Part of a small language model's weights: 161M tokens.
MLP neurons of a small language model. Each row is named by its layer, matrix (up: input weights; down: output weights) and neuron, and shows model dimensions 0-191. Each number is 128 + 32 x the weight over its row's rms, rounded and kept within 0 to 255. Numbers have three digits each.
After each neuron's rows, "fires on" lists the tokens most often at its 100 highest values on Wikipedia text that the model never trained on.

L5.up398:154135136115102103103140134155144108130143109138145113170106098120097110133102054100101142094146125122133126175128080126185174112123189145088149069207111106134098186076128137109127060113059125056074143184217085166071131101089111092126082082132122072162118113190114123119162170124152144141101140137115114133156127128124124158144133114093170111066134169104126146107205132144151200147144064096107125103139139152130101066088119157111221095143153136098143151114104099187111120129109121162069154105105105094158155127078095141182139035125096138149091111125125092183152104109175087104
L5.down398:108175143081076130135116138137130136117187126099153136140159136119123214139112074134136158132097100098138104080163126099150086176155102100108116165117181089114140070165155102152162115142187138100115103111090087136106125133135146141112104135135110110135095115064115101199126121108124127072166171101047132116175131162130116104129122136110184113124153153097127073130076161115151138071155048152162134149172122147145077073160075106181095149108097159061120146152133182173089127154098141100105177132139112200163195110120145163165087089082128114185144186127174093100048147159194113110
fires on: "is", "ic", "p", "all", "ab", "ac"

L5.up229:119140139095122153139101113108175095160104193098157153146143093100078156156124173141068157124121119080065049135173148151110099108142134104045137124114210144170144117144105118149128130132106156085110180096141114120137097092143099137089105175134113101107124099157115134071142174135163147130140144155105147122122118138114180147157080115193125127075084157119130089100162115146087162175128161103085126131096134104168147094119122096105111066183118110122128137156164132167117188100121101160139164049140174159091129084170139128148075105156097166093139121132114129173101150127114084087
L5.down229:100133174091118080130149108118134172068095156080113109125135140109132184111119125091072071113144155094098102097110112138119100099176100150092185121110166135116077069157132146152101134087162138135076160098142130134110039100163109136148133103052106106174130136143133116095084103112107119128115163148191137166142121116152120112166128133151129106121130156115140093116166157083129098163066197104145123145204112111171137132163116075160121134169108128059110102171093079110184133120101120132060088137096128143102095159127078145152144108133159117123132127096120065065092120127128171136
fires on: "ic", "anc", "t", "i", "an", "is"

L5.up446:122138110140089100181102147124108172102132151157079120137084079091170131233123151168105115137115160120176120136138191201119134115100137107077128124126145158160162117080126120189061134145111133101152107130103143105144126135045104153104140105051098093200166130084147130108115101113143178119104204075137164141125100063105123140129128132127128119103160043094182136141075118064132119191103127165094134123166120080149147082137137163135148140118113132142178125132073132171139115135117184138183124110133049122161147166154193125142204084156137144160141160120128146097140106118116139078
L5.down446:088096149138133134148099114131102118130140123126178127146124146121168107128178132097117100083125097124101141157105121083094158155148104170160092128096099125150183181121123124156131174151149144138167133183130145135172155129127148121153157043137117142163133113112115117131144110095064092111072171096115147160115135101134138144104145084148082091068180067131093119161098127122108122131098171179171152109081186087165213085137160131136153133126143108160092101153098255143127081118150079155132180100142079151191111157107132128158118155161074094101126132190096124160115138146199142134
fires on: " of", "ly", " to", "ver"

L5.up243:121181095134078097073093135100106099175150132102173125163157110107119143093117119120105101098129128078133124053111172119179158106104088169142106090139166128093098125133163154120060182173111110110084118128198173103085084093135117142165123109152052178176186117058091172158143099212131112149148107162104109179068126188109132133079066146114177123145112178055144075090155132072151108079140164141191075146154185119137094089098119152144114102134111138105151081203154100124104158123159082152110197135159057070143151111123114147131147084148164116117104086096144121117127115128146110102
L5.down243:117125172121113117118202152084105142088125078153121141116113135108140088171162098122136097123103168140138113096073120121110088174139146092172151120136207161148106072144165098131162134132118117156103085091155146129137159141100141187100109112111143116122104130111124094123100088085130091142130131103080087167130096140155157131150136142142151126141069112118164099146116113097142097084058081093176110098125112111097105180139145178128083137225120130059109152094159153090141140075159122171154131113180118164150098142061187078167149105170138142148128111097082109132106076195073134079
fires on: "ac", "a", "le", "al", "é", "sc"

L5.up324:095094087156147109051050098137105107144141135154084046136136108137093180129072127119132108135114156108128130117147115105128102137135146128153147139148128176081216133154147169135143142123138100160107074138119171065100142148142118125164113129122158070135141210126116105108195129134198167060077125164137110106107149135161138187096087141113129125120115120152129113111146133089218128107059140104176166164166123072101163141083133110106122117143119062089133124114162023101153153078216093080114164091148108103174098148108143109102129104109150169153107159070133133121135117126172134124
L5.down324:139106146082138163136169163105143148137069145173146131095135131169151072108161134105144082155102091063179162162135094159191181136132186126182110097128028113142095105132119143146103163122138128114148095145105124190221091174087146178104138126134119098097154102115113152128140127105113137127100163131144127113127108168138109174148133190141135107128134157104130082208134123127074122125203152143049114146061062166119181108142123145141106116107139141164120122109127170128145100113062143148208169169103118122137149087171083079149151122175131119117188123129127133145089100159115169129
fires on: "m", "anc", "ont", "ac", "p"

L5.up47:072135133195095078123028128174124134197156076174171071117183109107166175151164105125134129139095122080154059088154096153144108135110063141087156128128145147149099146132162154146083126128141192103145132104113131092103137093123131227123123112092162136143177076098115128131120128098188130066131139173119176145092162111173128107121139131191108131106137133120170129105097157115125084166123123181136171180103108134107151140148099206120193155148079057150171126107162108074139132108153087103173160088121108132133124133090128109097122148189123125137099161161137061165130080114195142110
L5.down47:124089147108089083161125165119097195117079130092119098088139106151123120127155167116121089115169116122136122154127135134158178162111169157110142065139004094168087133139164135143090128164134158131161106128129104128142147109079143091143108151116129187154086094185192129090091089135097104051171152129076138102130157116121169102075136117061158099111164140101108102127143166095105110121138152073074127112116120159127096152084112169092140115109080083176175152112092072110169150106173115109164115148190201087187142145144132162160169063084118103146097152140150071156108173096102104095
fires on: " |", "p", "l"

L5.up119:086167193166129119217151167139098093180113088160102129198138075095129104134172167126145066112125189100107132110142092112127152089080061138106157082160113092116093147110109091161100129138141144131112140132101134100116139144110140099163152115188127127094185099134135129120161099143109172144156098109169163168092133120150106158183108124102111049180133154117104070137141156131096142085141132127105150102112153139125113094067130155118148135125150142130073156114144143099138178120144138155097132114102099125094091086081112174137191136152097061163197164130149133170100129133072139148
L5.down119:158122146116098170113112126109133129121142134111143102111111136194122123121138113145165137149167150127092151090160128151202175101157155134135109139144110106094129100114128112091142103101156130096183121155112075131166151134097100102121143158109081072164135132096125156132092096130091088183075169153092138090153206139113161118106148052113112130096099124151193169117097116110057185177199131108159114120109091151154116135117078149124142134124116126093147108092168255154222068162124148117144128096157096082166150062198165120120119133136075151148140151110154101143190100098139074146
fires on: " The", " His", "s", "The", " his"

L5.up452:114169088077115166113040117114066116136135146183108107121154064130110138112106127130095095098080176127105133085164131233156089114097133162158093147135103164113114132137132120190091129124182150144144126110113156059124150128140101149138099153136134169115173138178116172116144095093112187031107119140114141137161068131167151071074094089168173180158065106126182120124134076101110105154104098156116165157157129109141144143063080134140170122182141106095089163172150125163141108145137090139135142099103088172107068128139160140124151106118121152156120213133113118105096117122101138117
L5.down452:142113094109126082094130125108115120117115133123150093139118174159122125156132114146062147128185095183081126114145007118116149099158107131077165095169170125158087180130123100095130163148112091140161096127130151145128061154122116067095157130084084144149131086146160118124101070127162154143095142138133110164088108183125155092147114165134102095128061157074067093111138204140080145098130154135101209103152134163092148100175111124128126101144143070103131090158105128171128132139120144122102117132158127129164155142131059150102101147134179137148131133152076106142146158153138154125
fires on: "ol", "s", "b", "ed", "ar", "at"

L5.up151:106083081182182066163160129137136031192086192145102143145107172105102121170160048142161128089146102099141127135136201131125101156083121135095159122174123135111119124138125157122102160193131096133095135147151168153091115152106168160160105123152145144137167173133192090090167107156167168093146093142109165166143169129125089122124079139129143131129108179161128134102092056088160140109117069118141143106166152064156085180100110126150137117143102123150151151123137125131127115118124114111059099138173071114156108155099119080149103106139045135088090137076145146096087115154099136105
L5.down151:134173195117133157108132165093103221069169143136140101134099133145154151161102116122102122080168116069056121135138168175133151191169170098108103132070140110120092132064135126166207159123207164096169151146111158111163096094154110117132108131148174098106205092076147166169152127123139102104169152149131116127119146142061161094110162135136169179091119125084156148134121113114139120149143141115095075101086156117121139104167154126075128117121112140125099139161142115110094126090111141187156116105123119129087106104104191122135154199076098145116130133137121136132132087160181168243
fires on: "o", "a", "ri", "ia", " Bo", "ai"

L5.up306:077108094149116026141101147183150133125130158181082149114125114128091132117127103113083114141129158089106109088139134103163101132140119123095148178124199128151153120125189134121148140136165105129135175164100134086175163180137110138124106082124097063126118099180181158137120091156101174106132136122129131191132137114097078171108124141186096087116115088178185058162157129066109162102118119086136187171191150100120114088076135148127087150142111133136153145142185097180150140109174129144158137015076127150106094140137047141143208170111116106123174183082168108178165141139120077093
L5.down306:115124172146139114101153120159107066190137123120145193175058064147129105161156194141124099115176141162174127127124114207109175145117130109149172156146109143118105153126078119133184191048195198139082140104094139136126176109116084103131105111173113110182077136130113110103149115150143104146163178090125158141112161140067153091105129141162201029081152169151127173138148140143108095143093149139160123146095104157153146154115150164120101126158096162179070167073117105188094118149144155170174121116057139130121112111145154133140116080164109100158141149102080164171127126069138148122
fires on: "ained", "born", "ur", "and", "amb", "ver"

L5.up449:124154103120132171136157104118000077138028168169131077176072132093102087113170107136114101115124126152172174112090150207161147092105130123093084100177103117066130102112143129127084139139138135103132107074187131111103159098145081116126087109124090137182144124097110145104143121183100146085146131118120163183100147149111048098168134126097194123125120104109181085171138136130128120129156186122185141119136139130137167127134100142122156131141074095186133136165160118112104127160112140135079164080153150134126063104133148108205124102121143102128121146155163181123174128117018133137
L5.down449:125120095166129126115170115111181107172103171111103138106130157089155145133074099079146107111140204161116151155166123149105159075142158120071072119156120183115108075110123134127144181171135119111090145122072077112097110146154092073136079163157090138182142112143174148147069112145106148140067144169117130112102152162120116088140093083108134154085139166140138160162127064155078136064132131150147122051172143069125137104067093113068180153115097130074138128165132151106096128149126170103214129126108106102161154048135108142181138124095111112131130068095122117084100096120160157150
fires on: " of", "The", "ot", "l", "re", " the"

L5.up385:124175061167067131125145086083121159115115133178077124091115076091122131171148143159140129110115147119134126070188118199109104153151140133154090160122142105069163152114128055180129100192146126167110114157097148085149110134026199161107150089130131125200195098091138161134084089139106153099118205111140124141122114077122181197124142114171167142118092118127168120142097081071114087157144121150091139153127100096116138167111168122086154155165120146058122127118162141146137127124153204136166096103124117166117126125085127157160129114063082134143188175153147100126141109103146178176
L5.down385:123080096139162162126129193161092155127137137102139142164138074129181120087147105106105148151163124171140154177089118143169161168091106140090144122199143147119107175160165134124128180068096184133140117092160139129133137122142108086108132145065121140086126120102097163081093073089148166129127127186109124118137169142129155112141118135143067167073110143142190182092102108056141128060119140083115146117100149086178103071124106090125142151183121157117115076135144253154095121081203070079163143093167129133142157171104134124151096124175098154112115126122158150124097091075127126136
fires on: "ed", "s", "ained", "ated"

L5.up29:142159133132113145044148131119133166164148113194140095138062123147133180136167085133108128201065104108140126102142195113133149153120151120068158101143138056134121101101212127119140126132157130135131132082125072071111152149081135157120082150098144148148134108088083095084139138140145125111108134161101087144064133113201146145092105187134108136113132139115156176139119101060164108152119184149152140142129093130167109109090163172138114119146035118188189165183135094160109094077051133172145090065100119132122113082125150117099120119132169140092133201114115146162146076102152070100
L5.down29:206102097038094183109118125117115159153095112116142137108110120125125114105127171168153120113069106085157109095110149082192116132098175130121142117146087121158114178181145139189109086175122070146160086152134059159132111106115095101118151134157149144116109225151173113136105121116138180095142157129109176100138141169044134156079091099140148122121174103095129082167145171156094136104162094125193091074107197099117151137103064169116137116071119104142100146135098140136110103173143104108138163110150182114143105174156110078207161147137132103124117056110077111060079133127086120111
fires on: "\n", " ", "|", " |"

L5.up418:108134189176026124154097175098152144149110132130070115160166090041099112102169144152142127153143157101109087087161134119178122156170104073125126126104193160109200100141130072158140160159075143101148146123091180159104106169056128129132121127108101111098106165109077160146151077171063184117131150107148167139159137130135144102126105091131115077129092154132134111086136129133121051088123121151131110123102149056179146127116134133112099113162111135104116152125156132121161070106168143107132141066151099114097118149101148113195189071134092045143154086159137096127076145114071135086
L5.down418:105170132117147171143124169114158132140112103117169117092124163125162158116093092049086125128108149096088126163140146104146096105152170107124145061100139128134099134156103152148110116113163129126113109163086086123076152081082101146121169065124103131118126104178102115130129178149174059143147153164149203081164094133111068138138098174152123169135111131134106096174122062149069117198145099070121168149169120144135097124112192137137143105082176154135171078146102229130151122148110092096092087120112147063178117093198133129075101075127114116090147145147154105134118232105205118125
fires on: "z", "as", "us", "os", "is", "a"

L5.up481:113110078171138150127081093176143078133098158168118104122124110129127128104156080121158143222114187113152123163145101104121103116124163105142181146127159150114162167154166113115170198099083151049111132097164169145138122134174167159119116100136107167135194153164046099199101171124155245068074150128125052132119064108103151163116087100135127100105133147080170090152130146148128138134139112167165121120148094101118127106108101189089177135168142131177192096129099107174140163113191185184147176081113124161112149137152118109103123071099162148211130158097107154122142186137095172085
L5.down481:113143096079175087105128078112143100193110142101129067083108183171106143146094133192123119198124150117109103165097085063151146146197107111119136082158117146120153157125119124132123106136140110179119177148118100136122120151127112136133077141131095084128113140109127158071133087110089108097156091137134168098086185097136117133141127109120102101245063100118117071091185110153102156151107171196147078136133139083068111178122103103051143090162135172134133111105110114085072106098143169128132093088126071091127105111130150184131128128101096130160145098141129141097123111108138107098
fires on: "-", "ar", "n", "on", "rom"

L5.up192:151212059156124113093089166128141149128109167102100122123159147122105159119100105130102124174169150090213133114151124240109137133078120104084126153157156133100143109168151173141115123134128102122114137112068134081189179121122065126177086108112142141185090055186130115093061153121145146156140154117092184109113042135137084103123114103190117163120118076145155139153149158089187111113116097127088132201122164142147076153050152200142110121125094112140116184155121100139152133117173095173115112096105120168143089092143136157110145096127110155140123166117167091129104125103110126103
L5.down192:117128114127079146135089169120175094121112155177120118128128093065138091177171077145137145041091069160118157106106106090150167122095122132180151100104110087100111211118102145101124098121113155066155157095114087133121139145116114142133126188158123153177175219083134117156115127158148109155142205109073141108170142139089122093110097096125064099124114142114148104184143102141160114156153143114171145133129089079145086141173085129097105205117157078109121174120112115159182143140199065098126122121099099101128130152162134087154096118160130204118184131158116115088139166107104123053
fires on: "ur", "ver", "-", "ran", "m"

L5.up336:139165187133107078174095085138101093164135155077124154106124078136127145127118139108107103105088094126126085076155194187131158069126075128113097051132130135105129079112150108119109173170101153107141129140095149130140139107095093163154159124091120147183040134120139144068135114130136080123112157151144133122106038120132048154144159155120093165149096163093116162144132141089137122157141157067141172164124137152147074101054095164197133124089084141109130150131172117170161152111144096143074186127179171155132142152129107138170101104157157115068126199108157086114064136111099095154
L5.down336:059092076175108131167144153160122149136133123075158100116120164069088092132186121128160136077095161103115115119160142063238121132150191121144116094178177162086068124128083138103122130102083084192188167128164119146146184201116125166140127152159176112124177140118126106144129138089165170124133165125098147125098154136107159144127060139078110135121135179104138069062128148117113145099168136138101109123084109127156112095092135174056176161122134119128151142190098125117109168125074109123086106114159107151072105156069135169139115153123102115109116135132096137125096125111138126067
fires on: "ed", "ran", "ur", "as"

L5.up37:133134087138123118117074133073109136139122154126140072114162084155095118101164113130159105203144119121202085167147112120082094090096112163146152153088091110119137123172118106154073068136139101138134109101085184101140157109104177153147096120108157117169124125149120134078143151132113164125110168140090104090064187111183102095128107122149172164107118128124206090156138165133154138169130185127087153138083114118116184093132117168191133128113138113179174117079072117097087096101096166167188127070109069188172128135106121092153095145160186123146159137126160069193170117100153169077
L5.down37:155112126189081087151135066105156087120131097104078072103098089153116138137105124120116166141134161140130123068119106078113135114138096118096163115187208255110115131132145118117110098114104049113120100099140127116072142135095113145119092129128112129118141166135103129098061157118183142088096104157113108094138119128076119084086109156141116077113087142149120139139147148135105210114122131054108096157165100122098139100116149178102137117092135137132133142101177128087145132054192094090163061142138075145181190134181148121158120063102147116136091165107134201046119105093118135152
fires on: " |", " (", " /", "arly", "ily"

L5.up209:101187118158096135081111106136101122148150155136149102170148081119108169097158081120169105105128104127127152120090170167190116165086133174150146099168164155114108114070144094105119046089136103118118116149127117046069225087079087137151123145108097144187106131151105157098149166102114120158178174170181122140112103106136119101163175150138098109086140141102119094099162135094202190165137128135139152185146080102137115159174182117148124102103077101088125071121091148105123147085091070157034107151176092119161111127096114130179095026069143163115087159097082113139133106111147119114
L5.down209:122164074130101109128162132104148172133092164117163122126104176102152040122139135108110158202126137053131175117157055103099122146107117128067124094170138176121150115129128080166135191123155153018067125108135155184115074095152129127182157126138201119079113133144147107072119077148153177093086145161130088144191070108138103103095137170115162187112101108153126116153160098120087109154141199138103157110168147118161145126110162086146130091117100174112089124192163187141131107172135131107179119159140159185175127129145120146078115100162119134144186118124116153108098199086117123085
fires on: "p", "ab", "ar", "est", "pl"

L5.up226:173137063096129114156090091083081094152132104141169084113103094182145168118150093148157068112108148137127088096124147153092092067118154172120098091145123192124126122131117155123124103147143095171091130141184166048155119153068112112090134112165114176162118149198157121081175080132154139087141142112117100083155098087121090117110126121146140158180065139134115103136098098116143142124052117110205077114161151188160159215097140174139148150091042133137118087122136098152116168160161115118100113087151093114140133146101113138142173146156138112179128150150133130162171148070107144136
L5.down226:152116093136165082119164168173204114070097130149183104152129106101133155076174203096081160178080154140133166134105124151121095142113111167198165157144106154141151148157172177083104173094123066100087202160093110074091150155133088123145137153147146147115130125115130135113091123130136185132122137116101148144114090114144103112186098132111165099086190084086164131179097147072125059120109108124142160109158171111125111130078134088141094189229146162119125078085156105094125179143086119165114138185164109128088084150075142146137107135124134128101136125133133096081177151144125180106
fires on: "st", "ont", "red", "aint", "ar", "int"

L5.up440:129136097086143132086138166150083073126157153159118170113153119062156132114106118124071134148103140166167151107132184132180100100110122147132156084158096069169112119120145108084156120172114128130105144122138178085116124116160133134121082133142098101163127108130146115164116143135176115138070108112144144156089062127073088134112107120091153146087114152069116105088151124134167124143105084082154068135186128189147092138125118171091071154132162140070154114092152084116113106105195127235098151107143101185152097093139094073124114087149197139148101138117133126120196161103141091087
L5.down440:120060184105093119143121108159128156146217131148166114136155077140153139162156109158144140143104179152114121142146107224171113139159127141189097098153118148081142140159151147171099131115098131061190085134123135131141071141147131184129130092124102117143134132080078157105113107083138078146172101158101185158127136112109113139132119069114118129172151121127131133153124139127136085151134153143111143130069117159122106165113112193145161089166150056248177170104156124144159116090106182144085141077094163065151112083171109118126174197149200158137126069152138128065113110144119119165
fires on: "ar", "\n\n", "on", "un", "im", "ac"

L5.up259:128122105110125065050125155143200074148129095130152088140118078137083065131119093137114139228139156093088140147140093149154163149139064157151163117123151118105129086127178113160109062107139080131095153070137138108119195135121121155123092129120048095152123070174114128114102130107156160153055191162105141165041102134190156138127111118177150143095154167155178160131097135123161109134087149107147138103197137113181139134129145154135140115141062067125155132102103124107113112070162150187116095134122122165173116128127060188126122095186151176102105169141078101142112107097128136056
L5.down259:223125092089086105127145114139059177181074115088141167111117042118145198134089151131166125168134144101098119125125155085134133145157143102167128127142126142192144100248106115083112148136100086145125119157116115061156188150121095149175155197114101147158129172139144089202160122095084096147152107136126130099132140121164104063155083084079113133104213167113124135166159139102122134141113129072179145121123147173148127098140079146175118097112098139141110155124096070200125125111101112104172119173133119162168164168125143087100125115119119133139125086074164132163159124109140094130
fires on: " |", "t", "os", " G", "k"

L5.up154:139186164097153142144125142113155112093170160150138085148181146147106124108119108146094102084115115086144137092093162188158121122123122160154094103117187127147119134062142062158052114148081167097114167138113131069146177124151124107121141134116055118152109159133097129161123128119142101118094177179158129128196069137096162155105145126142108086129050170074156136123159066173117086185060140096111092094115104124165172115170131156052128077126105114059106118177109128112131154140087117202113129080158144097115142101123130122176116070183114111126126144136112143183158082133105099106
L5.down154:176152103139154126164136111101149147147087138208172131080138165103119145075125148126123149121124103097106131135162116103154149114132110127104095126154012056146126136151099165107176117089144130147121150131135087168107125148152183134142103120136061117113163152078107110082089135135120173134184113079181113111105143145102120109182135071131140103121106108122126141151094087105134108116105125118109163161147134172075121205091090161138117097154117123141099212141160145113089144077171090087206130124120157160176210127132081060136066139066160144100137095102110087120083144049187141155
fires on: "est", "ed", "is", "ic", "ro"

L5.up430:159132188175108140130118087161130091117036130119081115138095149133136126190134099145094120157111085192125103121132122170165111137112080115120113165198146124150108112117114103080179110111148136161071087126175126106147151116174114089115118090111119129115071159177128104112149169190146160123131184106175127188118102113130142103097128195131103092124073140104087124118187118120091085168128148121135107126120119118084109176154145180127111117170098069152118096111120148133148035108151143125094125170197149114168148084156141126112128097153120164129130165047105161116105099099129157132
L5.down430:132154151122169137137155085092102129144157157134157117176130108133086113094120095104179178125128109130130136104131138112149163122066148169061088137167170130150127139124125148113078140089114189082119132085152135156108087107113126093115148133097123165170146152123156154085083193161100135183107092146169124117084136078104082141094183082053131118109098114089123142170118166093107149134151164065135141200094164118164119127134101072060144157110146149191188145114189140032087136123153170126144106085115187127125095174102154127085087128172157152137132125107160122118128138168146154114
fires on: "w", "o", "it", "aking", "ra", "a"

L5.up287:117128123149132098099143164138151161142122099130112134173149162097142090139103085110192123148170120080184182100107066122120093119104078172113123146112135109114132153064198134109100069102147042117053121164177148142126153067139087112134110075143087127122120150118156127099072148099082112134142143148160092107132141120140115057120073149144165135141144051127185092119131057127173084105149129184129111162110091116078137144150136130150085148101116062170171112157161110132173104153170149120123148137146065127184128079160083094109139142063117109119121190084103142163143072125135134135
L5.down287:121150121126160144195172222136072134068106157108149096160096132092105133092113154089140160123152133124117094089130171137148145090129130147133116114097166154184147138131148126138157191106118107093128113061087139104087130174110105167129186132124147083122067086091123098154123205050147105177096135134136147126167136133104159149140152134121139154089089171120144168134150110137128135154133116073093097147178126145124089116099125097125108178105091203058104153111075155130152163118082181142098112144057163164158184134131194152145116132131178101101131153122109096125147140184033065178
fires on: "un", "ut", "f", "urr", "pl", "ig"

L5.up277:143117103212153119129156155165160134109134234112135161126129121122123080106144151163174123142177141114142151151108117093132117137085141163104118106097118134110111116112133134149120057168145109119106147195122123141188138163118061148150197088145104129090168200152086147155158113125145128110090145109107086156128094134154106172125147113141139061166089152151115094142142096161161088055124128124156099150133134113125034113100146122106106107084132124192180168133120099085105137120084117156125128127163133193097124144145062105126138101156121113150155186091117152134129111117117112106
L5.down277:132133164140195119193157146148111149141131157177104112165114121147145150139091113117112168073121150143140070113171154114170146090122118084099125134121115090164148107104136095091124070114138170146119134140096199086114173115119155164134123114121074086124076088122076116127145179111124083134115118165134162129153161182096148099114125091140173168103095097085095119098139154157153145169085060154075141092177108128095126150141148093150123148080071094138122126086158182051114123131126116100080119110043133109133077136095105114099099164155159112156076153133123108164156174170163120140
fires on: "a", "or", "rom", "ra", "ed", "erm"

L5.up381:065206134204148117115109094136142120183126164126133111139090149137127158148126121132068167163117145153074134150211100185144107117079158119077096125128169140143155180084118112108148181129094114148139157111097059098169083131137120180090156127073079135164090115157122150111088123181152137149124086126097146146145133042148149201136198133189098070134085151110159128108144157094117064193115186172080138176112098126168138084074205113135147129138104122094189134169139095187122111153171177112138106083098156111121091108142117164102130117122145130210149100124122159107125101100123159137
L5.down381:099130090142094137135157189134101143089149052120128097166120132095110079073121112092136135118113152117073119115057119074165087147080100145199141132101138133168115168171127145160159099072113181141128137153123090244131173131110149188119111118127121146136051072125066166095113113135123119124179130121155149134155155130110179123112143114090200167169151186067143105115196160123106118114118123100191143131123150123136115095147095121093145127144117155143081112092114185148146169105101186200153136148146117077081056116110135107163104109139142123124091187127122129105093135149130144119
fires on: "m", "t", "an", "ruct", "ained"

L5.up274:156146127094105118104052128172115137171154158124181135183130172138101131143116121102129114142144078104108115147107106222089151127147131113099117139133161106111137165083127148078144087113204115122095129101173133066091117095144090133105143138078075155132094154173156122126118141140175101157156152111119104090130092118161144107124140116131178142117145100094205134150207049110171158181146163172097064164162075142077094145043142101105138182168160112162130088149170124177139134135097127177113172125159129188176162086139135104141142129134095116134153190139103095123085107055141096126
L5.down274:128026095109181106181068157128060064074097068110104105116156140120084104160168111109159159160158146156146087116106070127180156081186135104175161131105134154126134146125091183130151142117133118101135137111106129123120159146121173102085101146184128148166107184135140136129144178114118113134089065151093139101063115160131117158080215113079136093142109132128160146118113138135130095085088078189128117130149170087050150144151162160101144142130120063106103127076066122121142151155111068104071099101129113160079120108115138086139165091172119101164137096116155165156105084125124134100
fires on: "f", "ot", "at", "un", "en", "in"

L5.up171:108189142154150138109126145101123107125105155172106140150143132072106141132151113168120116161120115142129163113160091135131139143061115169033182073141135095137082109069104137135141150130104151093074162137144124114111142166127139143163170114132137147155228177095177160167159151205169127105104130120168192193030137161117100130133028174128120152067136162094156134114128126128120129137129120142176079130111134089117111148081109108116148110169122129106135119137082121099150078045126194111054130123144116165089132148135147112134093138137119094108112128104158101105069151155163073109
L5.down171:146098168134202148140147155140163181161137120093132130118123097090176134130116121080054088061136089144123117147127172169140099197147152115127143150088152130130132144109128124127129079132072144146140068096128166154146112055100078142139086143135105138110101164182185137111098122164158097132179124157113132136052128117165139158103194127165123084138054146110146138151143135142087112092099103150145107085093157102070133140192175074124144161164108085130148085103112180092133222172178110109109124075165180127091062121110148065129105134148111106101103119109088110151156120181117142158
fires on: "a", "ra", "o", "é", "es", "ou"

L5.up457:152142175123087173132112175133146096092113121108150149130103123112131116148119128077115145112139109121182138139151104180158133122074148128125150086177177130157148162100108126192076136174095137135160145111172129146105131099110140207132123137127135147152127185115095159152103150108132204136122125089124133145117130152096163170077070108168076122139121136112203114160119138180140122133152106192173080199081144113149153107099111138129221098088072069105136151142164140155167122109140186111123163059164103091143136105161188091187152059058083137147129137143150088184133102100112149060
L5.down457:153144101108115139141096107116123162064111144126133100107119148133146116137111103098080097161137163107051114105091088063212150180112143154148177168150132102114074116179070155139125132119147151125170103170108080156126175114111126116106108076133157064108130153126109094142081113168145094091147141136094107139158081147097150095094084190153125152142194147089147110090135135124127066144142178051081106095131122100128129115056119107025132144104126149155143114124107195187153189201067126122197104149142116153157145131173168073108099154151098118146109139140141147079117206132157083127
fires on: "it", "a", "ts", "as", "es", "x"

L5.up242:123156147085105131103156101178133087133116079091143085150127112096144122111068080180125125136134138072151167135112120173190131010103191126134135076170125137108116103109137089160147145182147103116091145113138140083131190134200111141159143105133124110131158145120151146130107160155145192136121117148113101182116143155083096104125152173126195206150129114117144080094117102165131095104160135136140092098139152105171097092103135113133089139108167153116146141076164136171100118119083221137157209053125153129125075114168155085190149118139130128137147077078203127125133128118107128135
L5.down242:146139126078146133136187094105149118093101108140136110152122165109141117136112144126133084112177112100146128077081102143138074141120127114155080157174150171132076151131183149127159156107158162106113136105032173117109115091087094098132091106040172100180156156110197112138071076148159128095091104102045128140140104164103121099130037121154146100057166198111105164147138134144126164101090164138120130101136106092124136086076126141067115104123099113096141106102135163127101159197069095115143095120086130101171133144162154197136113119126079131121102172093151109107122139064103116082
fires on: " the", "ing", "ase", " of", " in", "ad"

L5.up346:137175065133096180201105119136113164072167152133128160154141035122173168183123117127163128142097179091169160112158162173133119138103132068077108103101129114164175138080136098175052122200093123122110103119144150110148053141054123134133100131091118107130116094148118134103073130085143166125141162119171130117151095109120085169129138122204155142130066177136136153114159093107123116151119144078050116130095149157135100132120159110127117159106101114110147121135130122139159081141154158159132110174118165112163109083161147152161151100113105144116142107153206182124087164097094161096
L5.down346:118095132116122123076127121113120133138104153145115125134142160141157100098105132126145094125120114142202143138142136117062141110169120085113096127148149136128155117118170123133134133173112120158152119103171095115116136123158072148151167095070127084159143129149109116141079145131122094138108138098149116133108166086093124149134129088087124159156132123152175121135123151109091134106104139100133120183160180148128130135141113089105167146110118116098125084143137255144131146092174130155132148176116083138142145140164070157154134139109161114081155155144108107109133112089152145150
fires on: " of", " in", "ate", " included", "ce", " using"